MLP neurons of a small language model. Each row is named by its layer, matrix (up: input weights; down: output weights) and neuron, and shows model dimensions 192-287. Each number is 50 + 12 x the weight over its row's rms, rounded and kept within 0 to 99.
After each neuron's rows, "fires after" lists the tokens most often just before its 100 highest values on Wikipedia text that the model never trained on; "fires on" lists the tokens most often at its 100 highest values on Wikipedia text that the model never trained on.

L8.up781:34 31 56 52 68 27 64 57 49 58 57 43 58 59 46 66 44 33 53 46 65 54 60 29 46 36 48 63 42 77 58 44 58 59 34 51 50 44 63 46 58 44 49 42 36 51 55 50 45 54 50 50 54 63 59 60 54 51 39 27 54 47 62 51 50 28 66 58 64 48 51 37 47 61 72 54 71 49 64 39 51 58 58 54 47 20 67 60 47 50 43 41 49 32 28 49
L8.down781:56 54 08 69 41 73 56 68 57 39 32 55 47 25 38 57 59 49 42 34 41 34 40 48 55 50 54 32 47 53 15 49 50 18 63 52 71 64 55 58 49 65 25 70 64 50 48 79 50 63 51 59 50 45 48 51 52 52 43 51 62 46 39 57 54 59 47 39 55 54 33 68 62 44 25 56 44 43 48 55 53 60 33 36 47 64 27 39 47 72 39 64 48 46 61 47
fires after: "3", " m", ".", "8", "5"
fires on: "3", "4", "/s", "s", "-S"

L2.up427:42 43 40 52 61 48 55 47 59 48 37 49 19 55 52 57 40 45 44 42 60 36 43 39 34 45 45 48 62 62 40 55 38 51 58 56 54 24 29 65 49 71 54 38 54 39 51 63 40 48 35 56 49 41 75 43 49 42 47 41 69 45 48 45 47 76 45 52 64 69 33 23 56 30 42 40 51 66 72 31 54 27 49 46 39 40 50 57 77 45 41 53 56 52 43 54
L2.down427:48 46 52 55 56 62 48 39 31 46 51 60 60 29 37 44 46 60 31 29 49 47 44 66 38 44 49 50 33 63 58 57 67 35 33 36 48 64 63 46 49 40 42 56 06 37 28 41 65 34 50 61 60 84 40 39 56 53 61 67 36 58 34 48 53 32 42 50 53 48 49 49 53 30 39 32 55 39 44 53 64 52 37 59 28 36 56 41 60 44 60 55 42 33 67 41
fires after: "-", " |", " W", "west", "heast"
fires on: "ern", " •", " Port"

L3.up96:61 41 53 49 59 50 44 34 52 43 44 46 58 53 65 52 36 61 42 59 58 41 68 61 46 46 61 50 92 42 58 47 62 72 36 56 45 45 40 51 44 48 51 36 50 40 77 60 53 68 59 49 51 32 31 26 65 57 57 59 52 64 49 49 58 49 49 48 51 66 62 51 36 54 69 64 58 38 20 33 67 59 66 56 57 27 40 50 38 58 57 69 48 56 55 10
L3.down96:43 67 41 46 65 40 45 37 55 39 64 46 47 38 45 38 64 55 61 46 47 55 28 45 50 62 66 58 39 48 33 59 41 40 45 50 34 23 55 38 52 37 52 57 55 50 54 72 31 37 38 68 42 55 43 63 48 61 10 60 42 37 33 58 58 27 50 50 58 32 41 46 32 23 56 27 54 49 62 82 53 50 30 53 46 52 54 34 77 66 56 42 44 49 55 59
fires after: "9", "8", "1", "7", "6", "5"
fires on: "0", "1"

L8.up166:59 48 51 45 37 51 63 45 41 58 49 68 45 53 35 47 71 26 60 63 56 53 38 38 70 65 49 44 38 52 67 46 58 55 22 52 59 65 52 67 22 52 53 63 18 49 59 61 32 36 56 67 52 36 31 54 61 47 57 52 58 68 40 63 48 43 42 62 57 44 64 55 47 48 42 40 52 45 59 70 58 39 56 38 24 34 65 60 53 40 55 39 63 31 40 51
L8.down166:38 38 59 54 48 32 56 76 48 50 61 43 44 48 53 59 41 65 44 34 36 58 52 50 49 36 64 42 49 50 39 55 35 38 44 55 43 47 24 41 44 59 53 55 63 21 44 34 59 59 60 32 43 69 29 53 58 43 34 43 26 51 30 66 51 45 47 26 57 66 62 24 59 60 46 53 47 46 37 44 73 57 54 55 60 35 49 63 61 36 60 37 47 68 57 35
fires after: ",", " Sh", " sh", "u", " Tr"
fires on: "in", "ot", "0", "\"", "w", "'s"

L3.up631:64 65 55 58 59 68 63 52 50 29 60 47 36 57 72 44 37 71 43 65 38 56 63 44 42 64 52 32 42 39 35 64 39 47 44 37 52 40 40 25 61 61 55 38 28 41 43 65 47 50 51 58 48 38 53 40 65 51 28 64 29 56 17 45 37 47 69 44 51 40 63 30 58 72 31 78 32 61 49 51 64 32 57 61 30 63 37 64 55 50 16 37 40 23 46 67
L3.down631:50 29 56 37 64 65 50 51 66 45 65 49 52 51 46 45 39 55 56 68 51 21 31 64 73 48 34 75 54 50 47 44 43 45 81 64 39 43 45 57 52 48 56 31 52 53 53 50 58 44 31 50 56 76 44 54 33 45 58 50 46 54 84 46 50 55 44 63 55 67 45 32 39 59 44 57 46 42 37 41 35 57 31 36 54 54 58 37 63 39 58 59 39 66 58 68
fires after: "2", "1", "9", "0"
fires on: "0", "2", " th", " rel", " wh"

L8.up320:41 43 40 60 45 57 67 30 12 71 58 58 53 56 54 50 60 50 58 55 70 44 49 32 50 54 60 50 63 31 43 56 40 47 54 45 39 52 40 38 58 51 41 55 28 46 58 77 51 56 59 58 55 57 41 70 60 55 48 53 52 60 37 33 49 57 31 61 58 47 48 65 37 58 46 70 36 69 50 46 46 33 34 38 52 49 32 63 67 27 48 36 63 66 57 41
L8.down320:44 38 45 30 23 56 21 64 68 57 37 54 64 36 32 61 62 51 72 41 37 89 36 67 56 63 54 39 52 49 58 39 62 66 56 54 55 57 50 43 51 45 41 29 52 59 35 41 61 50 61 57 26 40 57 60 61 67 51 63 49 55 51 49 45 35 46 37 43 57 53 54 57 36 44 29 51 35 48 55 65 38 50 37 57 46 43 42 24 71 30 57 47 51 46 68
fires after: "1", "0"
fires on: "0", "in"

L5.up639:50 54 23 52 58 42 60 61 44 47 65 70 37 71 52 45 30 60 78 48 45 39 53 53 39 64 43 54 48 48 51 31 60 43 36 60 55 55 49 40 46 51 55 52 63 43 39 42 59 50 50 32 72 46 46 51 66 49 28 58 54 58 43 41 31 49 64 53 55 19 40 40 61 50 34 44 34 47 42 43 58 55 68 31 53 45 60 53 56 40 39 63 48 52 55 58
L5.down639:54 63 30 48 48 39 56 51 45 60 99 46 43 44 44 48 39 54 74 37 48 31 58 60 50 64 50 21 38 57 60 75 51 56 58 64 50 53 65 58 53 42 60 54 49 45 36 31 65 50 56 42 71 37 70 50 55 63 43 51 41 34 50 35 44 50 73 60 43 49 41 28 34 53 41 58 46 71 48 45 46 61 51 26 47 38 54 48 46 35 53 60 43 53 44 56
fires after: "2", " in", " as", "In", " end", ":"
fires on: "0", " of", " October", "n", " June"

L5.up136:55 53 52 33 52 44 37 56 53 43 24 38 71 49 72 60 68 51 68 31 49 58 57 51 42 84 58 65 58 57 58 50 41 56 35 50 23 64 31 45 39 52 46 54 53 56 61 62 57 58 36 40 50 46 27 46 59 55 48 52 32 38 46 60 50 29 43 63 33 60 47 36 52 54 40 28 42 47 50 44 39 28 46 58 56 55 35 57 52 56 56 63 67 38 46 55
L5.down136:44 45 46 30 51 34 57 43 50 37 85 60 38 55 37 52 36 41 52 77 47 57 61 62 44 65 59 48 62 59 48 52 41 64 47 62 43 55 62 51 28 37 59 53 32 45 56 54 28 68 58 46 53 41 52 32 49 52 54 37 56 46 53 56 54 48 44 24 38 41 53 39 27 41 30 45 74 46 40 64 53 48 59 43 49 39 52 41 49 16 50 52 45 86 57 62
fires after: " |", ";", " E"
fires on: " ", "red"

L5.up937:31 57 71 44 63 29 49 61 48 51 56 42 70 52 50 37 63 36 44 54 49 49 44 40 57 47 52 48 50 43 51 55 46 39 55 59 45 43 47 60 57 46 24 46 55 49 48 61 56 32 28 49 44 40 47 64 34 58 51 48 31 52 22 70 23 45 55 42 44 43 36 58 32 59 27 43 44 43 69 42 51 33 45 46 51 53 52 50 53 40 59 68 48 50 55 52
L5.down937:65 39 40 34 32 48 66 43 57 62 57 56 13 50 61 35 29 46 40 44 45 61 46 38 49 51 64 32 70 50 42 49 37 53 55 44 48 71 32 43 55 38 41 75 68 55 51 41 39 40 71 58 56 50 52 41 46 57 50 38 46 38 59 33 57 38 63 53 61 19 72 50 76 46 41 38 58 54 24 40 41 53 57 59 58 57 40 58 58 52 57 64 56 59 41 45
fires after: " ", "-", " the", " an"
fires on: "8", "9", " April", " an", " key", " av"

L3.up1150:38 54 68 66 53 52 45 51 55 47 35 38 54 54 45 48 37 65 53 74 43 48 49 37 33 51 35 48 46 47 62 48 36 66 61 45 47 81 54 65 63 69 49 46 62 54 58 46 65 73 55 31 41 49 57 34 60 66 49 49 40 52 34 53 32 68 42 53 61 57 29 48 52 60 47 44 75 47 74 44 49 79 63 52 63 39 74 42 60 69 54 74 61 35 57 57
L3.down1150:60 62 59 40 34 49 52 46 69 61 50 59 65 52 45 46 48 54 44 59 45 43 48 36 39 48 39 65 51 62 43 43 70 46 24 46 56 34 56 44 50 46 65 79 44 72 44 39 22 54 39 45 37 46 48 48 68 58 34 41 35 47 72 54 59 60 51 49 56 71 58 62 46 51 04 73 52 59 44 32 45 46 39 60 60 54 36 57 65 36 57 80 49 43 50 46
fires after: "-", " |", "N", " to", " hig"
fires on: " •", "/a", " times", " show", "hest"

L5.up999:63 34 55 40 38 58 66 52 53 41 55 80 59 40 58 77 41 55 52 36 79 37 31 69 57 52 57 22 46 32 49 41 46 65 49 48 67 63 45 35 32 62 44 27 50 32 47 48 57 50 45 63 60 38 31 46 65 39 47 62 48 42 47 49 48 20 52 45 56 64 54 45 42 39 36 53 57 65 37 46 63 68 42 42 63 38 50 49 47 49 37 46 50 49 46 52
L5.down999:59 35 54 68 38 42 54 45 38 73 55 35 36 37 63 38 56 64 35 52 33 76 66 54 52 36 53 60 33 62 62 51 45 50 51 46 49 50 43 76 39 66 33 63 56 58 29 48 48 28 44 39 33 56 40 53 32 41 37 52 53 57 44 42 53 71 55 60 47 47 49 41 50 64 45 49 68 61 53 47 37 44 47 51 35 41 34 68 50 49 46 65 56 68 47 48
fires after: "6", "7", "2", "5", "4", "3"
fires on: ".", ";", ",", "st"

L5.up720:78 45 59 54 71 44 58 58 57 53 39 58 35 54 48 48 62 60 74 81 49 68 68 54 66 56 58 61 52 57 63 37 46 51 46 34 30 48 54 22 59 44 56 36 44 48 54 46 47 70 59 53 43 29 47 49 60 53 42 61 59 43 77 62 39 48 39 66 59 69 45 43 23 59 47 39 73 49 63 57 43 50 46 28 48 42 77 44 55 76 50 49 48 71 51 63
L5.down720:65 46 77 31 54 70 45 53 63 68 54 38 79 52 53 53 58 36 52 47 44 63 51 43 34 24 41 45 39 57 63 60 33 58 58 66 47 59 55 71 62 58 41 62 71 50 51 61 45 41 51 30 35 50 63 46 42 42 64 59 19 39 40 37 38 52 39 42 41 59 65 56 71 47 41 63 09 35 45 42 28 43 27 62 57 56 44 38 67 50 53 56 41 44 29 34
fires after: "9"
fires on: "9", "4", "our", "ellow"

L5.up552:74 43 51 25 37 50 54 32 48 55 60 55 67 50 57 34 59 54 57 74 52 43 66 49 46 49 39 57 48 60 59 39 43 64 40 74 74 55 49 35 54 63 39 51 46 70 49 49 50 48 30 78 54 52 41 78 23 54 72 74 54 51 55 49 41 63 51 54 43 41 33 58 57 66 25 53 38 48 37 69 35 50 51 65 40 27 59 46 56 38 41 55 48 54 46 27
L5.down552:31 50 48 35 46 59 63 62 25 79 62 47 58 52 51 51 30 40 55 49 45 45 36 46 41 55 51 42 44 45 47 52 54 50 58 30 40 49 33 57 56 36 43 47 41 60 31 47 47 50 42 70 64 66 59 38 55 54 33 68 46 44 53 53 39 64 59 43 50 56 58 47 50 35 38 53 34 41 43 46 67 45 60 61 55 59 64 68 71 44 77 62 46 58 51 54
fires after: " |", " w", " Be", "if"
fires on: " +", "eb", " Score", "a", "ebsite", "ä"

L5.up852:55 57 42 56 53 55 60 51 54 36 54 60 37 38 64 63 33 47 59 64 45 22 74 46 31 52 65 48 68 65 52 59 56 55 54 54 37 42 55 27 37 37 39 60 34 61 43 46 42 56 63 56 59 57 65 32 58 33 63 45 65 30 55 37 42 54 55 52 52 30 67 48 67 64 32 57 43 50 63 57 45 53 36 36 50 25 47 53 50 56 53 51 44 33 76 66
L5.down852:60 46 62 41 36 45 48 54 49 38 73 58 33 49 54 91 41 53 30 45 50 63 56 64 48 68 64 47 31 33 42 34 31 53 57 59 60 44 55 63 49 63 33 40 43 50 61 47 55 52 55 58 26 23 66 36 56 56 53 45 41 66 39 50 37 72 64 49 32 38 53 50 63 31 42 40 43 57 64 22 48 43 61 64 48 51 56 56 40 51 45 51 36 55 49 48
fires after: ",", "."
fires on: " the", " She", " she", " he", ","

L2.up143:55 51 48 33 75 49 42 44 39 44 49 49 72 55 47 43 36 45 49 74 60 41 49 54 42 27 38 41 49 65 58 48 53 54 34 49 67 45 45 63 54 49 54 56 67 48 76 64 47 79 38 35 47 65 47 45 50 38 40 67 57 37 60 52 48 59 63 32 62 41 44 37 53 42 61 67 68 64 63 47 50 72 47 38 46 48 40 27 65 45 55 40 56 62 71 56
L2.down143:48 49 50 59 39 30 47 43 58 60 44 36 51 57 52 56 54 41 32 53 53 57 51 41 54 37 71 57 62 33 40 41 70 63 46 62 48 64 43 22 49 61 38 58 38 60 38 69 56 46 46 44 52 43 43 42 45 59 47 47 47 55 39 48 29 69 46 49 31 51 62 50 49 48 51 44 45 46 50 57 56 49 49 49 54 51 47 79 21 67 56 66 37 24 54 35
fires after: "1", " |", "3"
fires on: "0", ".", " –", " ("

L8.up840:52 50 52 61 43 61 37 36 57 65 61 41 32 29 86 58 71 46 57 47 54 44 53 39 30 46 61 55 45 77 53 46 39 45 27 68 40 39 54 44 36 53 46 36 66 31 36 52 60 58 28 52 43 40 68 49 56 41 54 61 48 56 61 47 47 33 32 58 49 33 61 42 65 65 39 68 61 33 48 35 53 28 35 53 63 66 37 43 52 59 36 69 42 53 37 49
L8.down840:51 56 39 50 62 44 76 62 42 49 31 32 52 73 47 53 45 57 49 61 59 65 63 65 58 56 43 46 59 42 59 62 50 36 62 48 69 77 53 27 31 43 71 60 56 51 50 49 69 52 73 71 50 53 45 44 40 30 35 27 33 48 44 55 71 76 51 49 58 57 65 57 55 45 45 43 45 78 54 68 37 61 60 42 52 53 52 69 46 34 51 26 58 39 64 54
fires after: "ro", " F", " V", " R", " Ad", " v"
fires on: "en", "all", ".", "ela", "pp", "ale"

L2.up1077:35 54 36 30 53 66 52 55 47 47 54 42 63 45 85 62 66 43 58 50 57 55 60 63 31 62 52 35 51 41 59 55 63 43 43 77 58 34 60 51 60 71 44 67 61 47 51 54 50 61 58 69 43 32 42 27 46 63 65 47 60 49 52 36 55 47 59 48 62 68 42 55 63 48 60 46 42 58 33 62 49 84 57 54 71 28 55 62 33 46 48 48 49 49 43 32
L2.down1077:69 20 53 46 51 51 66 32 44 65 65 58 54 42 33 52 52 64 34 51 50 45 50 48 73 49 54 58 51 63 51 43 43 43 46 29 31 36 44 43 29 41 23 50 42 49 43 57 43 37 37 54 58 58 44 66 54 47 11 57 51 48 40 45 41 53 56 43 47 43 70 35 40 31 46 55 45 56 62 58 62 46 52 46 29 69 30 47 64 59 29 65 47 44 46 63
fires after: "9", "8", "1", "3", "4", "5"
fires on: "1"

L5.up643:69 55 37 30 46 43 43 31 42 54 60 41 30 56 49 65 56 52 59 59 45 61 52 58 61 56 65 20 36 87 54 44 40 51 67 60 50 52 33 45 70 31 40 46 59 69 44 33 47 45 52 56 29 68 30 51 62 47 53 54 41 63 50 49 44 21 37 44 67 74 65 51 59 54 42 61 45 46 42 28 58 59 62 46 35 34 57 51 47 61 36 47 29 56 56 38
L5.down643:45 42 65 59 59 51 44 57 48 41 51 77 38 34 57 62 38 43 52 35 67 39 42 72 44 56 36 38 34 51 40 55 38 55 35 39 51 57 49 85 57 43 65 48 50 37 30 66 39 65 58 56 48 31 42 40 58 73 71 38 51 49 47 64 51 65 60 53 59 59 34 37 44 30 51 49 61 45 45 44 42 46 61 53 43 44 38 71 53 69 55 85 62 57 41 48
fires after: "1", "8", "2", "3", "4", "5"
fires on: "8", "3", "4", "7", "1", "5"

L3.up1093:70 31 51 51 44 51 60 45 52 42 46 67 57 39 36 55 58 68 57 47 47 47 53 57 59 58 56 57 67 33 44 33 57 46 47 56 52 43 49 43 57 54 42 31 45 55 67 43 47 68 47 54 56 44 46 54 33 41 32 31 50 58 55 41 46 43 72 56 67 25 56 53 66 46 69 44 55 70 45 68 59 54 48 34 50 23 29 55 80 69 35 35 40 35 51 38
L3.down1093:37 68 56 65 73 57 54 51 41 52 69 54 43 57 48 49 32 35 45 63 52 63 30 45 42 33 27 47 27 61 57 54 50 44 33 50 58 57 70 52 45 45 64 57 41 49 30 45 42 38 45 50 65 56 38 34 57 58 74 53 49 52 48 69 40 56 38 35 30 63 41 35 59 66 23 35 47 38 51 23 41 48 45 45 52 40 66 40 44 37 64 52 50 58 50 62
fires after: "1", "9", "8", "7"
fires on: "2", "3", "1", "4"

L8.up1070:36 57 46 57 30 60 59 54 22 56 54 48 46 30 65 36 44 38 75 45 33 49 75 62 50 65 31 36 28 46 70 16 46 54 32 56 61 52 47 51 47 54 51 60 62 74 65 54 59 64 52 65 52 43 40 25 38 51 52 48 72 37 53 55 56 22 49 66 37 49 59 43 59 47 40 50 47 60 59 68 61 60 43 55 50 43 70 65 42 64 30 61 38 47 56 33
L8.down1070:45 27 54 33 70 39 29 53 55 61 24 50 45 34 43 60 67 61 33 46 56 45 72 48 60 40 55 44 75 42 38 77 44 46 65 66 54 48 37 49 45 47 59 34 62 38 62 46 52 22 54 33 57 48 38 59 82 53 72 45 39 28 43 45 61 71 56 67 58 43 39 48 36 48 83 56 59 27 61 59 29 62 42 68 55 37 29 50 68 34 71 29 64 52 57 48
fires after: " Gr", " Cl", "l", " l", " L", " G"
fires on: "ay", "um", "u", " as"